From a checkpoint of a small transformer trained on Wikipedia.
Architecture: LayerNorm before each block, rotary positions, no biases in attention or MLP, tied embeddings, normalized queries and keys, attention and MLP in parallel.
MLP neurons of a small language model. Each row is named by its layer, matrix (up: input weights) and neuron, and shows model dimensions 32-127. Each number is 128 + 24 x the weight over its row's rms, rounded and kept within 0 to 255. Numbers have three digits each.
Before each neuron's rows, "fires in" lists the words (lower case) most often at its 100 highest values on Wikipedia text that the model never trained on.

fires in: "a", "available"
L11.up36:126090108177134160111126102092090131134140139143103144153088108140154109107125127143188143154101123151123144133129155134131126099156153101130112123152121159094114161138102147104107114114117123128141138144136115105116139108150080100101170124130171164146123134103114116119147130128125119135

fires in: "on", "via", "avenue"
L7.up544:106108129127136113143135100169097103172129129131106146162151171137131141134107117096120099109146102135089115094149119152162158119143075143132143119148173108138163169117160128127148135146150112119137128151138105128118107142109103163112131157117143108140097140147139123065169153133155101144

fires in: "a"
L8.up53:129120120188094148132096157146120173087119065119106090165158119089143136088126099119154168106128162159127161161172112148141095123147167161100106133137120114124082138103152107152110092142101086110123160111162113132125121127137119091080122119144155099130112118107154133103119095144092104168

fires in: "the", "s", "as"
L8.up441:102154151114098154109120137132168119110127140144133175117128166132119124114130143156103174102112149150143122118145172158155147076146100104133106139124136107121113090112113135084129158104140170131136142119112120113150146138132118109106152131147128084084123128103105127120147118146074124075

fires in: "had", "has", "have", "having"
L4.up177:118118097157103189137135151103091130114121129131188118090142126151114131146116107172178162159139156166135137117153094143118167106104142129129087151146163120123135146089126195129102119092095117115088135143101185101130155090160088124136144116126144133128122131110112141105144112145106088120

fires in: "by", "to", "with", "professional", "faced"
L6.up291:110118162133141102110125165136103151128105132125138146147152143150121069091115073105135136115126087085156099146121154144119152130129163109125113121132141154139145093113105126128114137104131134150175118149169139155132124118118144154087112071103164151159153084149112097108156135146146147121

fires in: "of", "yellow", "shape"
L4.up342:107129116097144137162096070126124122156166122156125119172096174124119168136099116101141113107173188131185171102082153152132130141108122121152131124130152121086126174164124097110097146103126163091129139116122160153105126164138140108101124155139115087114163136140142127133157126152109100082

fires in: "a", "you", "of", "i", "we"
L11.up217:146104139129082141095097118124101143065152152122116120161143107128160143104120145112151167112108145134165129135160148164139131118104122139143095120096126134172101178154101128138094132095133149116114103208112171125098125070101115086110101172142078143119131136097175097140114091135107133135

fires in: "to", "that", "it", "up"
L6.up592:124153110104138097143133151101120157109161159132108156110170118103142128107115109114117152117131184097117148138135138115166102117129090104134117100130137140119093143155110139142147158117128153176145080158119152150090151107103114133134150114159123089120134129150148109154154148120122147103

fires in: "to", "in", "via", "a", "on", "for"
L6.up911:100095102127135134142139122139183166159138135133131123144133107157131137094116118150155199141147150154107147121118102144149093138133154146074188099114132159124113125158121133100098158065131124115130116138146153124132126126098126123137122124155139118127123163138161105097131153143124163109

fires in: "a", "is"
L10.up55:128084100147117129138126106078139113113131148171136150146138135124150180129161097120178154126125121137133166152157093158107149115098161107087126127146118108148105140107108127107130159117121137086149177087093157122100109097070152134071124117097200110130129128147106131130173124126115144142

fires in: "a", "companies"
L10.up756:096122144140083172106112112149113115115126088110108126131121147130166127109105149152160164113147140153124143147113136126124145166126114177099118159150127152179138119141145117093078132115138087088150167141150118115098139117092130097154119109153143117169123124088160113119148160122116183117

fires in: "a"
L7.up865:116112133191114121116115130123117127132134130108114081146165123117175127108137096132179171122124139122116151146122149136114121115085151117110100119106110145143105127159118111114117146099126138133160129117151114193117141114143084117109162139103110140119115147136148105105170092146092136116

fires in: "of", "and"
L7.up170:148117119129133145156166127136114132122128102091167119121107137141129105130112130109096141110092140143132145158145160079145117116152178109138111123122142097112141157159075163094113127151173158107166119126151127160111112131133117110132109145142147158164162157111084143107096105116106107123

fires in: "on"
L4.up1021:122109129162151127117106138178117122125088115139116128133196108142117109166113104110082145126133143087152126099125122130130159120156118114141115169150123077077127138138153084100105124137146111103172133190071106142098135104099105176109123071108084107117128133152114142086124132132111073123

fires in: "was", "had", "has", "also", "were"
L6.up550:160149139120116140112135146102135137112138124134043177123132131133138169150113143083143135126124148168119094142099124119057149133156146144115143114125142110114121124100125183130124115088125091147102092102122138106140158099137104099140149113107137155116096136123118141100155093106138095129

fires in: "which", "before", "to", "that", "when"
L8.up758:108109143138152100131163136102156174111129114146138145168144113164089131126117143126130118132139142129136120089131120131149140065138100128122110140130145121132120168038153139135187145134123164099150101121141150112073121114144072141155120162157155135118134170135154150154121200085118113120

fires in: "as"
L4.up168:154137148118117114170135095162130106123143144099190159069088135110112133161102115126140111110172088111137136158111119103114154107100160147145146183139151084111126126113130142123132164132155154085072109122140137134127102120164102115123130125101119136096131137108139115110107152137161159132

fires in: "with", "by", "american"
L7.up179:124111125142139154122168146158109192143134106136132108136112101093132115147125135115099166100119107155151115121089147137125166092100133112154113178072152141147096134130135152124162130146121129137152102090122105150125103149120135107116115127106133112153129088136140119125121112143144141163

fires in: "by", "for"
L4.up987:150100138125121122115161124183117118179120080108125124104123122147109161101156127138115113138132099158166121128089072121172135100114163109142115135102121156114137135088133122141123170145100123147118151160122164125121129140160113140120109100107129077129174121150119075108127125137144152132

fires in: "of", "after", "with", "to"
L7.up252:075141144095130094105104155128097133151102132165089138111162131142159114091130170132141135124137134153160119165167133151127108093116060125130123088119148099152107123162101187091148122141112160126111124138109124176114115114097140130112117119119125161141148160128130121159131110131139175154

fires in: "are", "were", "was", "is", "in"
L8.up196:128149090138091126138155124124143142120136127157160168099118161116117122136141117119154175100135143161116110131120189096127120160111053154136154163121103133157132123139173146140133113115084059124072145089084114141154127141131115171141140141116178114128113117125145141116173129116118075091

fires in: "on", "to", "of", "onto", "than"
L8.up118:113122118117118127179081165108140123120121154167113119147121149120106127169135102135158131090184157158139166100154135143120165164116062093105142147089125081146108119147157168121139182153163116162119162139127114146145137115150162095144101122129101081085122129161129126119102159088114175134

fires in: "by", "of", "which", "where", "when"
L8.up714:127135124137131112139124176117101141122126134134105130128128118117109114102128126084137141103145133122165132172151120118164143133124122115058127160116136162155158101119115116091140105155111105120137072113142068129116127073177149119113106106138143100120141162098160119112114116153126093152

fires in: "to", "despite", "of", "population", "apoptosis", "initial"
L4.up779:088115077125109145121116131120132152125140103117144098177165141157165141110094131139097154139136104139117132137127136151108121041142137102101115117119152171128132173142187152100142140144182158144150120126106178119106142151139111149112112113123134112109139147153161121140101150128125121088

fires in: "of", "among"
L8.up392:121141125132125110108108096062177098088116134104133125153138131156154099116138159115119117133087120143092085143119137105125129176101100162135088123134128082138093136155104126164110166113164156128154089178128128198152155129073088113133147134113113105140136141148149110166158142149148135137

fires in: "that", "if", "where", "whether"
L6.up579:129144104116105143135141098121118163133129178117141094137132101112120146132181141144132142110185153124133126130145080128099102107132140150114098120134115126134146167126155129125142104109175146113080148125146123099144109069123098107141121119140126123124160142098134119105162191133152157068

fires in: "in", "by", "from"
L8.up943:117086074115109156152149133114124156159101114141112122113100160163117130124083196115135120083103092124148108126094123108127125138078123104157101128096140127152090110153103133128104203109109130120160117105118144142132133139118124177089141098129176177112171123124137092130132159093111123160

fires in: "of", "to", "for", "entertainment"
L6.up812:145113163136103135138146139115122121134114122155145124134159122132119127098101108121115118144165125123112156143183075103145120102135090121162129101116130089123161176143102181132172128150126127121149109096129153132150127167147104095131113157131099134105127128106128131132088120133133106134

fires in: "of", "lit", "fighter", "committee"
L6.up132:080117107131117123124144116139115141131139088181106163132126147082097124129086139082137083148147126160132100165111133142133111153171166144121092132105146144114106143156136103095170127107147156119115162152131137091143161189130130113150129138122148120158184142111115146115101105141077096147

fires in: "on", "under", "through", "along"
L6.up282:101132133112123130181146099211083095135152106104126137114112112146102169140112116096116104138174141146151089074066144132084116126125119138092091134129124121080140139099133114124100132128099111140116148101113133165131148117122098165116144144132132162115135136116138138091153124117153144156

fires in: "as", "are"
L8.up732:101157128147123097133130140144098103146122088129167114093095177112143121158099134136145131136122164110108120126100124073168133088092149148148115135126118128111118123159162120104094121104134102106107151108142122113156183144134124102128139120121156109152135133126135072090117124133108085109

fires in: "of", "among", "onto", "despite", "and", "yellow"
L4.up836:108125089132071134167144136127130097102126093115120104132104176119179102104097126082127116110117167168128116123093128151139143130131146136146132114111126135105142162092146101114121129122147148067159156084137125148093136137157087096126094100092118137103145165123137138127154172113115155133

fires in: "of", "lit", "on", "among"
L6.up577:068138138134142117161122095119155138141148114132139155153106164149117071179112116102135123145180171152087126155146130112187135148119108121100148157084127101110118130134155143136184087121185112075126139125143104082148114157151130124102146117121163099122108144094112167115119153141132123073

fires in: "of", "18", "referred"
L5.up184:083145109116130110167108173144133115147121135150146110135121118109117122157094137081134094150127118152136147103144149114166136179083135154104155096131133143114114181118114080082120158142145135100123116173131109174167186108115106125154122120138130096182122131159117145112144142152136135124

fires in: "a", "including", "two", "example"
L7.up185:138146118149098106121121097102101186124132141107115150106118153135118142133107169144147136138131124135081149093079096120123117112100142126119101139128129150126122145159111080121101118139147119106175126120118131138124127102154120077107138177143116111113112152128144093108145139137162156152

fires in: "a"
L7.up422:131121124150142157144110131144122140158105105174122080143135144072129102108136133142115145104140125138110115124130116142134132087096138124088117162139120125089132133138128113100112179123098132115127167122158138103104116126096121048116136166113166171117112117112129118132118077182118164145

fires in: "to", "by", "would", "of", "signed"
L6.up44:123131157142188096113137133096115125118101111142108108134120098140114166143129093108127135113117137111130118119094121132143113108119163120094106142156111124108123109075109131100119120126161141103134150148113147148125097146150121114139131092148107136138181157150120122103133128161112093119

fires in: "of", "by", "incumbent", "as", "under", "following"
L5.up827:118129109087128102109092183156084202128130183108111192127106123144090120102105138147141149098182093138133109112133090120164155111106149109149117119162130161121111131115133113138138101087099149107150141080141104148128153122144132134102128135081122109148137110114133120145106125073134122132

fires in: "that", "like", "than", "to", "whether"
L7.up49:134128141110107096151141115083105119137104151115102119144164148126147135181145124126158131130151102130112156159134106131144116168135107139146136123113169126169107128173085160145110164142167139081124125142119116107169109110102124061155102077125129156148158123143100085156068154138173146125

fires in: "the", "s", "father", "his", "their", "daughter"
L11.up512:118128177106127153148111133123124144156121114131147144131139134176164145114131175110109115147098105158166157149161130184119134150117127154134109125099112099128074076136120178097149133136120132173123141187099159162152135146119143122121129132135118106159092137160092136118155106110119146137

fires in: "with", "after", "while", "by", "either", "despite"
L5.up610:098113126158082112143135155092112174111154130142110134125084136149121146098148108134161080093168099148098142110109114105074110094110139139143129133106137143104128128128123099088130142133121127106130116099140127154142154141122140150103141162122141166104145131140111124144087119085127139101

fires in: "to", "of", "by", "a", "found"
L7.up466:121121140160104110132109126143141142108123104141104116152097133145125129133144104141095127110121158115120147111145133129090113084106117138124091156103148118130137132112138147122156116174142072121152117098125169152138155119155155149137122167105127130150126100093157123167130120084106124167

fires in: "some", "a", "many", "any", "several", "full"
L6.up193:166137134150141146111107137163096139127148135095108149119127126169177137094161102099158135117108123157102156092175133116084116091133159136159128160103164144120127118098118142142090114083196126131119133128156147115105130153156100129152096129105155130129104136121113091080150118113146072077

fires in: "from", "on", "among", "of", "through", "by"
L8.up988:145117139147123109122138144118169093114129095127088150105119154157163162169072118165126136098178151125103157158122140112148134184098126124154115133092124090112091090172146088167117197128127100120154109124141111089113128095132098146115090106118139119112126148140130128087138108114097174140

fires in: "the", "two", "for", "addition"
L8.up691:124142091122084136119122126159174122082136101078195178179118121116121156121138136146158128118116139163142112165123133109154138103075123132142162124123139164127118134178151129113127145110108118133120147102122111123149098118144105135134102170130115073082071116103131111128115116077155102135